{"n_kv_head": 1, "head_dim": 128, "norm": "layernorm", "norm_place": "pre", "norm_eps": 1e-05, "rope_base": 32700.0, "qk_norm": false, "tie_embeddings": false, "init_std_down": 0.0, "lr_mult_qkv": 0.7, "grad_clip": 0.5, "final_lr_fraction": 0.0, "seq_len": 512, "steps": 8901}
MLP neurons of a small language model. Each row is named by its layer, matrix (gate and up: input weights; down: output weights) and neuron, and shows model dimensions 16-111. Each number is 200 + 40 x the weight over its row's rms, rounded and kept within 0 to 999. A neuron's up and down rows have the sign that makes its largest values positive.
A block is one neuron, or neurons of one layer that tend to fire together. After each block is what it responds to, as a language model described it from the Wikipedia text at the highest values.

L7.gate170,160,242,331,183,162,129,189,302,164,232,130,132,237,145,192,163,243,185,132,212,117,165,251,134,162,146,224,149,224,196,150,261,133,204,192,174,236,192,148,223,223,236,188,197,229,146,177,279,193,197,194,170,219,205,175,247,237,196,144,294,171,223,150,181,189,196,194,287,151,203,220,216,209,201,193,216,211,150,215,157,233,200,220,211,242,204,193,136,181,189,149,158,263,173,265,186
L7.up170,184,161,152,236,237,208,237,162,190,218,182,218,194,211,217,235,123,163,161,289,235,249,200,164,220,215,212,232,236,254,203,197,142,191,174,206,235,190,171,160,195,289,206,251,248,209,237,186,192,204,224,153,183,201,218,132,178,186,210,212,193,171,167,171,147,118,178,141,196,105,210,158,229,161,161,229,275,231,206,205,161,139,239,155,257,187,331,188,128,173,205,251,207,181,133,227
L7.down170,196,185,196,142,218,177,226,249,217,231,158,235,185,189,128,252,161,184,231,221,213,168,176,179,134,217,170,185,219,235,136,231,205,199,218,250,137,190,150,173,201,228,127,180,157,144,178,218,254,187,109,209,195,269,224,162,142,219,194,124,202,291,174,234,195,236,159,226,197,223,268,195,202,202,223,221,181,248,257,159,226,178,190,208,162,236,201,232,212,264,226,197,177,246,248,269
L7.gate1047,215,233,187,247,121,194,279,189,169,177,216,244,182,248,237,185,181,154,239,223,207,186,262,208,155,169,175,198,204,224,195,193,229,232,222,173,234,165,277,160,203,171,237,187,172,207,242,235,201,175,224,182,259,117,244,200,227,183,218,221,162,198,224,200,177,247,187,165,223,190,221,186,229,272,141,230,145,223,210,166,194,237,187,181,199,158,227,246,216,188,159,295,186,209,186,252
L7.up1047,210,233,192,181,174,207,127,185,193,202,186,174,227,157,160,124,193,192,250,212,211,194,183,177,189,262,163,180,203,168,245,225,189,243,239,214,218,183,215,146,219,193,221,206,255,158,199,255,237,211,158,222,221,158,210,151,192,215,178,153,153,198,196,210,243,227,189,139,240,185,295,183,158,161,178,235,202,220,243,162,190,145,157,244,196,222,227,186,241,202,209,207,180,229,106,238
L7.down1047,201,179,166,208,191,223,263,182,224,222,173,190,247,187,118,209,266,212,181,236,170,143,132,203,134,94,253,224,172,280,185,260,130,113,217,236,258,221,183,258,201,194,194,256,148,261,171,178,244,202,182,145,253,204,236,231,201,181,204,190,224,173,211,234,200,297,202,135,190,219,246,265,176,176,215,281,164,145,221,195,252,143,258,231,239,247,236,171,217,193,193,167,224,167,181,175
L7.gate1329,164,233,211,175,186,234,246,235,207,209,155,261,173,136,130,106,128,228,214,217,156,241,249,266,126,233,157,197,197,207,121,213,203,209,202,169,136,172,271,169,179,108,209,250,238,202,202,250,149,180,196,178,164,213,204,220,198,199,187,233,218,136,216,253,217,249,104,297,250,190,145,236,74,162,236,169,211,163,172,162,180,191,214,224,280,213,221,152,127,251,180,170,219,172,237,181
L7.up1329,125,234,210,195,184,185,229,151,149,229,190,253,192,195,235,189,205,233,175,187,101,272,211,211,125,182,142,182,174,130,142,214,292,164,223,198,182,144,197,157,224,182,183,221,222,241,263,234,219,258,159,198,144,166,194,222,257,146,236,231,140,173,220,256,165,180,193,290,153,161,224,287,255,205,230,119,221,229,139,171,176,188,159,179,215,170,164,178,224,271,176,247,194,213,140,195
L7.down1329,173,226,184,281,178,196,218,211,208,133,236,175,167,132,149,231,208,188,123,136,200,208,190,109,234,225,278,187,156,190,127,172,224,226,223,233,191,241,114,226,143,152,197,184,198,200,179,233,116,266,247,183,261,222,182,131,226,169,229,217,275,116,218,166,202,148,206,179,178,196,239,211,200,227,227,227,164,210,266,172,196,192,260,210,204,249,220,200,272,267,175,183,141,158,183,195
L7.gate1843,186,161,169,93,104,225,178,242,302,203,194,190,267,241,195,187,152,164,169,174,165,180,150,289,213,239,242,182,218,245,185,162,182,171,150,233,194,246,154,205,139,181,163,226,256,216,225,189,214,227,185,210,146,259,133,240,205,211,182,241,227,231,222,142,231,196,209,215,171,153,193,252,177,99,279,187,263,199,152,159,175,156,204,161,244,172,242,163,186,227,224,151,147,216,206,234
L7.up1843,187,157,176,168,61,280,189,167,220,212,179,187,172,207,174,233,169,276,269,129,187,175,159,146,128,175,146,199,178,187,245,190,247,255,226,244,208,218,147,149,192,133,171,229,242,187,153,189,165,175,191,177,183,183,141,165,238,194,232,286,200,281,168,229,219,141,235,217,146,187,209,235,120,234,241,150,196,199,219,240,259,191,202,200,283,227,116,191,264,199,156,159,161,133,244,202
L7.down1843,212,125,175,200,205,195,223,178,238,166,150,202,220,185,155,164,255,107,201,238,191,291,243,258,147,129,176,127,207,142,285,212,193,166,132,269,188,168,188,196,193,167,133,202,211,147,199,194,167,202,148,219,138,216,107,238,228,163,208,200,234,250,224,221,270,210,203,192,172,238,215,260,202,205,278,224,257,137,155,224,211,141,131,191,205,176,214,109,182,218,236,197,242,198,215,94
Connectors and endings right after a year, such as to and and in year ranges, the s of 1700s, or a year's final digit; weaker on career and season.

L3.gate1893,216,222,221,221,187,271,151,187,267,220,272,199,167,108,151,201,180,219,183,145,250,192,202,259,218,89,163,303,204,201,199,225,146,197,194,195,231,162,197,166,115,234,198,177,202,253,256,182,220,197,173,158,147,174,259,173,222,279,228,147,231,191,223,133,254,182,174,216,199,185,141,164,187,252,186,173,246,206,266,150,232,190,179,151,200,245,207,193,148,206,203,170,195,184,270,131
L3.up1893,229,269,175,209,193,170,196,243,159,246,243,205,193,121,143,200,176,213,235,179,162,176,197,222,177,97,137,213,207,185,256,145,177,156,184,253,240,259,211,189,110,175,176,189,229,229,170,283,173,208,202,199,207,196,277,116,310,179,201,172,210,274,237,193,181,228,171,250,233,168,166,226,247,197,207,208,240,186,203,183,229,143,294,187,211,248,165,208,193,180,197,170,150,202,245,179
L3.down1893,204,231,228,194,189,256,209,179,188,176,183,207,200,126,138,188,193,173,202,183,181,256,274,183,188,96,141,186,175,154,139,252,126,155,233,168,241,121,184,221,165,255,173,171,213,201,206,143,274,156,234,213,171,193,254,119,173,201,244,165,229,231,269,183,206,191,167,250,182,153,125,146,208,184,167,175,219,220,206,168,230,149,229,122,182,200,196,123,197,230,144,257,255,257,225,212
Fires on the token between a day and the year in full dates, such as the comma in April 11, 1970 or the month in 4 June 1589.

L2.gate848,196,239,182,237,146,256,197,185,138,225,200,229,206,137,176,177,236,189,181,200,218,164,158,197,125,223,198,203,186,203,187,210,206,212,171,188,221,224,172,182,190,184,229,225,186,217,187,156,233,198,213,147,133,230,176,246,225,177,168,210,285,230,282,138,232,215,209,283,224,167,226,249,295,176,169,104,131,158,151,171,248,195,193,152,147,117,182,180,224,161,210,220,253,189,326,194
L2.up848,263,182,290,200,170,188,203,193,146,162,255,169,176,202,160,171,253,227,187,136,173,201,191,238,230,136,196,286,251,216,289,210,109,230,212,179,245,200,229,186,166,162,214,194,168,186,154,229,229,204,243,197,172,222,179,190,197,292,148,232,255,225,206,128,214,207,211,246,219,163,228,227,261,113,197,207,233,116,202,130,230,204,158,142,232,193,201,144,186,270,230,224,290,182,239,220
L2.down848,215,218,231,118,227,274,255,198,201,180,191,143,162,250,173,169,180,215,180,180,218,207,147,246,181,208,206,254,246,241,117,178,110,157,178,244,276,232,210,153,241,217,147,173,158,154,223,163,290,193,219,165,158,242,182,240,220,236,181,179,234,186,231,202,243,179,197,239,240,218,266,210,360,193,225,197,239,58,141,139,139,235,169,148,200,168,170,148,207,223,209,249,245,184,243,273
L2.gate1092,199,147,167,151,272,204,144,180,243,153,259,239,183,207,187,211,194,237,163,195,197,165,201,228,138,219,180,238,247,161,246,193,190,297,162,172,154,239,216,240,186,241,179,256,197,236,227,185,284,186,124,154,214,212,250,182,232,195,260,211,202,242,254,193,263,259,220,216,187,183,193,186,211,225,194,220,293,198,236,199,221,183,152,219,249,167,144,195,170,265,204,152,222,178,196,142
L2.up1092,242,169,213,134,225,226,197,230,227,192,219,182,220,171,197,171,249,240,179,248,244,251,182,200,245,169,162,286,262,240,219,223,184,268,163,181,197,308,235,237,245,216,233,170,148,204,219,202,257,155,140,198,216,250,206,183,183,228,232,186,207,166,190,155,212,289,213,156,247,172,134,142,255,157,188,230,172,69,234,249,249,225,247,192,245,183,195,182,208,204,186,133,202,233,207,246
L2.down1092,236,186,182,199,204,203,147,236,272,189,281,205,253,230,206,130,195,223,252,159,100,164,209,175,184,217,210,187,132,165,187,224,254,202,209,196,229,246,147,241,186,206,171,182,217,230,178,188,210,123,193,175,152,190,218,233,292,212,223,162,193,266,173,181,206,243,204,212,138,227,156,273,198,174,150,172,297,171,184,140,206,222,118,157,206,191,202,179,215,261,212,172,234,205,221,167
L2.gate1193,191,175,263,209,221,195,261,172,263,178,199,228,131,156,165,208,202,177,243,224,135,292,175,131,183,204,222,254,216,185,249,200,198,170,151,258,174,138,197,244,196,124,184,148,215,212,145,225,219,139,171,139,143,206,200,191,183,196,206,259,180,189,212,147,211,255,119,237,165,166,184,199,204,213,234,210,212,240,215,122,172,247,179,247,126,212,175,211,214,210,174,170,172,214,224,104
L2.up1193,229,251,156,249,210,151,154,182,113,185,177,251,203,215,212,186,241,206,245,181,193,150,194,230,228,165,208,199,211,207,183,197,174,182,268,170,174,238,204,189,170,201,169,249,247,282,204,216,187,190,148,183,146,202,161,135,250,215,198,235,226,236,167,189,182,182,191,176,198,110,140,174,195,258,205,217,179,101,199,200,250,219,216,181,211,248,223,128,163,205,225,216,173,270,189,164
L2.down1193,200,180,202,243,170,159,173,146,273,130,214,163,250,158,164,167,179,197,121,174,221,288,290,242,197,197,170,142,225,172,167,221,217,230,159,274,226,232,204,213,131,268,168,156,154,150,234,130,259,208,223,234,170,225,199,258,209,178,207,184,187,208,133,246,193,230,228,243,167,159,225,195,213,160,197,136,236,211,159,214,181,189,200,129,180,213,199,203,151,197,164,252,244,178,303,219
L2.gate1515,226,203,141,234,178,246,237,218,280,233,216,204,199,219,237,219,229,230,176,157,191,216,209,154,197,181,163,252,203,223,157,238,141,176,194,248,166,168,266,230,180,251,149,211,189,257,224,183,248,205,222,165,199,191,226,225,211,201,233,173,200,166,265,219,201,197,220,230,266,144,165,206,185,167,237,202,254,217,163,234,270,231,149,250,147,240,141,151,172,202,243,177,221,171,235,120
L2.up1515,181,256,261,105,174,187,149,226,182,118,187,165,155,209,200,205,156,213,268,136,196,220,251,240,236,264,160,158,216,182,227,263,176,261,110,192,221,172,177,250,125,157,245,186,176,216,229,217,146,178,164,206,260,194,217,231,259,207,228,219,174,270,263,182,202,185,148,228,229,157,156,207,127,201,151,176,175,157,170,155,221,182,285,173,263,173,215,217,182,216,157,251,171,209,218,210
L2.down1515,159,210,201,211,191,174,179,248,197,182,240,209,152,195,170,140,228,175,144,176,207,159,251,206,228,222,146,247,215,175,197,198,141,146,234,169,261,211,167,220,237,234,156,167,132,304,201,159,238,188,264,189,198,223,252,195,200,149,191,191,205,230,306,207,115,181,188,297,227,225,144,161,232,181,147,138,238,204,184,162,175,167,229,196,228,155,107,257,193,191,246,241,178,223,253,182
Comma after the day number in US-style dates, e.g. "October 6, 1973", strongest in tables and sports records; weaker on other separators such as colons and thousands commas.

L7.gate845,181,211,183,183,166,262,230,168,200,267,134,120,206,208,183,244,231,166,203,203,209,140,227,180,139,158,223,223,205,251,145,149,191,217,239,187,140,218,164,227,231,118,210,248,212,213,122,142,183,207,237,198,162,155,168,116,88,201,233,138,281,197,165,229,186,168,188,158,194,247,165,207,221,217,192,225,197,255,197,224,177,165,179,226,207,228,192,215,189,208,238,230,251,158,170,201
L7.up845,265,250,220,205,185,222,175,236,292,192,232,229,211,143,232,212,137,206,201,207,207,177,184,189,146,180,228,249,169,175,164,134,219,135,198,183,207,225,203,93,258,169,148,210,208,141,140,83,195,230,222,221,255,212,161,232,204,321,216,212,201,278,155,207,234,213,178,234,168,206,243,221,194,157,173,179,216,243,194,258,263,179,228,184,151,230,202,222,195,171,229,211,125,239,126,187
L7.down845,280,237,242,234,201,232,198,184,178,146,171,148,207,207,208,182,231,222,246,261,186,229,230,180,212,185,148,223,277,213,213,175,226,170,211,260,186,267,252,209,177,308,209,219,196,218,144,181,189,256,148,190,195,170,236,225,257,257,185,149,152,176,265,199,199,143,199,202,203,213,254,248,173,209,158,157,218,180,227,175,131,178,163,158,224,165,180,260,185,136,192,145,323,180,233,288
L7.gate1146,236,153,176,281,217,189,245,273,144,246,243,219,242,225,149,269,185,156,116,195,158,194,191,215,214,124,218,214,163,157,166,131,236,260,191,227,259,222,239,166,194,219,223,210,254,154,163,187,269,247,199,210,202,289,229,179,257,119,228,166,228,223,166,137,207,153,195,211,228,224,210,203,187,213,206,152,242,211,141,139,250,131,226,189,179,175,208,261,174,141,200,285,188,222,139,84
L7.up1146,233,229,183,192,228,233,176,233,257,121,155,231,191,186,218,183,185,192,220,252,154,207,197,235,202,219,249,187,245,181,167,185,224,192,206,279,250,139,164,274,190,234,165,157,199,191,117,178,334,207,198,189,191,199,174,185,272,206,261,174,179,220,241,211,185,284,210,247,238,241,212,161,238,208,224,235,277,264,184,240,206,175,215,240,241,213,120,226,156,227,227,252,173,220,188,113
L7.down1146,160,151,169,235,182,195,188,200,173,260,201,120,117,132,199,185,193,216,181,230,166,202,164,172,190,256,214,188,222,207,226,147,216,217,234,221,277,189,180,183,230,180,178,208,189,205,195,199,216,216,177,211,248,192,217,174,197,259,165,214,226,183,147,245,228,205,220,164,264,173,187,307,181,218,176,247,122,213,244,149,228,217,258,198,237,159,212,220,241,234,276,99,141,261,97,244
L7.gate1190,144,216,157,208,209,138,211,189,180,172,205,218,144,233,120,247,263,144,154,135,159,235,128,333,240,167,139,188,164,189,158,164,258,167,114,215,215,143,262,219,149,130,157,143,162,205,146,220,189,210,178,188,253,256,250,300,162,209,180,198,207,164,203,247,179,198,213,191,246,150,237,160,185,175,183,229,235,269,261,69,171,224,179,206,163,178,166,208,94,194,155,199,193,232,203,212
L7.up1190,191,201,213,257,179,175,260,210,233,223,173,221,154,184,188,204,214,233,200,127,138,253,226,181,249,152,192,168,220,220,126,189,295,189,222,193,186,320,265,197,203,217,220,168,291,185,151,76,235,185,263,147,162,224,191,248,262,148,154,164,194,108,210,138,173,212,197,220,116,191,165,160,213,191,155,237,212,187,132,213,161,154,218,168,196,248,179,204,198,277,144,248,218,148,240,201
L7.down1190,170,246,124,242,155,218,261,222,198,191,215,224,117,205,141,232,181,217,183,199,167,193,166,271,218,136,242,181,181,236,205,185,183,147,218,233,272,184,241,202,259,194,183,206,155,175,169,174,260,283,188,167,267,163,260,209,137,213,158,179,254,243,189,210,222,181,176,217,166,238,211,196,151,253,149,214,211,179,232,241,200,215,215,249,160,176,100,250,232,103,241,198,238,242,171,244
L7.gate1611,198,128,160,207,199,270,180,265,189,221,247,229,194,234,180,173,173,220,178,274,270,160,207,223,250,135,141,180,203,157,191,192,158,162,210,229,198,190,167,217,101,205,207,211,165,208,157,171,175,272,212,213,177,167,171,213,214,146,256,159,247,152,278,247,212,187,247,173,278,234,190,187,178,182,149,152,231,287,217,195,216,285,266,179,206,196,196,145,150,197,226,199,217,203,205,232
L7.up1611,207,195,216,173,245,243,244,227,193,197,246,253,103,182,222,198,216,272,192,221,225,250,133,276,174,169,179,188,128,178,206,169,222,114,220,187,207,232,206,200,197,168,168,258,167,190,170,176,243,187,227,224,232,198,183,276,183,195,200,179,233,248,133,256,175,189,187,157,239,155,223,226,241,244,176,154,173,177,133,167,245,149,237,156,203,212,188,110,208,205,222,170,200,142,217,237
L7.down1611,163,246,289,250,133,225,221,244,309,163,208,251,150,213,265,284,167,247,212,271,164,148,170,252,196,107,170,150,157,211,166,207,246,149,186,208,244,130,142,210,186,136,197,157,161,187,148,191,221,159,185,178,232,265,240,180,158,221,208,292,215,199,117,223,153,250,199,196,221,276,197,202,199,246,149,150,203,219,192,277,186,219,234,222,234,272,264,192,261,171,234,187,184,116,195,215
Mainly the comma between day and year in dates like "March 29, 1979"; also commas after place names (Uppsala, Sweden) and prepositions after nouns (of, for).

L2.gate411,216,155,235,207,120,187,192,165,173,195,235,263,178,190,155,189,236,251,184,217,249,180,218,226,122,192,181,186,218,209,196,218,216,168,204,169,194,221,189,256,257,257,195,256,222,153,213,187,231,261,173,142,212,201,288,238,205,237,185,221,172,214,102,225,159,166,153,305,185,160,170,236,190,174,244,126,224,216,215,162,144,236,148,243,156,277,174,174,221,241,226,145,223,147,199,234
L2.up411,181,103,226,180,134,237,157,187,169,235,121,213,180,229,202,169,190,182,215,207,192,160,211,148,206,206,261,175,257,252,195,244,209,253,153,189,246,197,159,212,166,142,197,227,236,132,165,212,204,277,109,208,199,213,218,182,153,215,289,268,235,144,185,197,157,123,201,233,158,247,275,223,252,162,223,224,222,176,233,283,147,222,220,290,95,155,137,203,125,122,205,157,225,139,170,245
L2.down411,146,201,191,217,187,207,170,180,140,253,107,172,108,190,248,210,212,211,198,187,176,203,248,218,196,239,278,203,177,212,231,203,194,137,218,182,275,216,224,191,261,171,205,131,208,155,200,197,225,283,174,228,227,283,225,239,130,207,252,307,214,135,194,160,261,171,160,267,174,305,196,195,175,169,301,230,294,224,237,155,158,232,202,182,199,163,201,173,199,92,230,164,231,179,211,191
L2.gate900,234,186,240,195,248,173,221,224,144,218,207,189,232,166,245,202,186,183,201,224,209,148,254,237,199,166,278,78,204,218,146,182,271,259,169,138,162,206,220,123,159,176,204,207,174,184,227,209,237,183,177,124,156,266,252,195,186,199,266,225,230,202,256,265,150,91,135,243,181,162,306,172,153,142,240,214,186,226,131,207,193,161,142,227,59,180,186,139,211,221,208,255,204,212,126,194
L2.up900,294,248,227,261,201,186,195,235,158,168,201,206,173,260,224,263,213,161,224,243,227,167,225,228,256,140,204,112,245,216,190,175,260,178,188,197,206,218,192,193,150,186,234,261,181,208,183,213,149,260,174,219,197,186,172,200,200,196,235,174,229,237,232,270,172,128,144,170,181,239,179,184,232,203,248,263,175,187,214,140,205,234,179,256,190,192,179,140,246,185,228,231,212,205,180,174
L2.down900,164,208,229,232,201,241,146,173,209,212,179,218,182,237,220,213,193,189,178,205,167,221,130,186,235,190,210,149,198,288,193,180,177,142,237,187,222,213,154,228,181,222,193,224,214,195,187,207,150,262,270,206,279,234,172,248,234,190,224,206,188,194,196,162,196,209,187,113,236,248,153,233,141,247,194,159,231,241,256,208,254,244,256,143,176,176,227,209,117,173,178,118,247,182,163,190
L2.gate954,156,170,263,173,235,199,145,213,190,144,195,176,249,224,209,121,199,189,177,256,208,245,227,177,152,219,209,194,235,202,221,196,228,193,189,196,233,188,225,129,180,191,197,258,254,131,213,221,229,238,151,142,197,235,236,210,189,256,220,243,228,153,175,236,209,233,150,283,170,239,248,275,224,165,250,179,189,191,190,217,203,183,166,173,164,186,275,245,242,195,192,201,196,144,171,213
L2.up954,217,162,191,184,248,187,234,184,228,165,197,231,266,219,194,153,254,166,194,262,148,181,231,127,223,155,250,199,203,145,211,276,237,232,250,199,187,177,201,182,175,167,274,237,247,173,143,203,223,213,258,194,212,245,212,195,176,235,125,190,143,114,188,142,191,140,130,260,179,201,165,234,172,201,150,196,179,192,190,220,164,241,214,220,160,227,224,160,216,260,194,204,250,121,175,207
L2.down954,208,186,231,116,162,182,192,228,228,176,220,155,252,227,219,213,241,167,210,269,126,232,229,161,200,186,248,195,166,175,179,162,240,175,306,226,187,176,216,130,268,173,249,286,182,66,190,277,204,264,230,224,220,261,239,187,164,195,220,231,153,132,208,168,224,129,135,274,189,233,196,208,167,197,173,177,162,204,179,245,173,231,268,216,108,205,216,211,244,229,240,224,176,152,153,258
L2.gate1598,203,258,274,240,144,147,199,216,200,168,246,156,301,157,180,189,222,175,175,189,212,234,232,252,117,205,205,227,140,246,204,217,222,207,217,200,186,167,216,198,193,253,199,211,276,155,192,160,279,120,163,137,171,232,167,242,227,203,189,189,265,221,165,226,221,167,140,286,230,229,148,250,234,212,222,197,231,247,264,147,213,251,207,208,239,188,184,120,206,217,170,212,185,163,216,122
L2.up1598,170,180,276,181,215,222,186,232,231,189,160,185,146,259,232,194,176,179,170,197,229,233,118,164,149,220,137,155,243,216,207,218,251,210,209,144,174,222,193,167,222,166,180,148,197,151,209,206,153,266,152,163,166,227,270,219,238,267,227,197,196,205,276,194,181,156,173,184,204,238,196,162,234,168,191,112,211,163,189,180,149,219,194,149,192,236,255,149,184,205,191,239,209,134,205,205
L2.down1598,120,291,238,146,168,162,224,160,221,252,205,162,220,219,209,194,230,122,117,165,193,167,225,180,158,193,156,165,164,257,264,248,195,285,200,205,192,162,236,177,247,197,206,149,283,166,113,210,250,176,222,216,186,227,198,177,216,199,305,170,197,199,194,191,170,220,118,225,253,190,172,229,162,215,203,206,224,247,137,177,177,176,234,215,184,200,284,155,207,231,204,215,217,135,226,103
The closing digit token of a year or number span, e.g. 62 in 1961–62, 7 in 1997, 93 in a 117–93 score.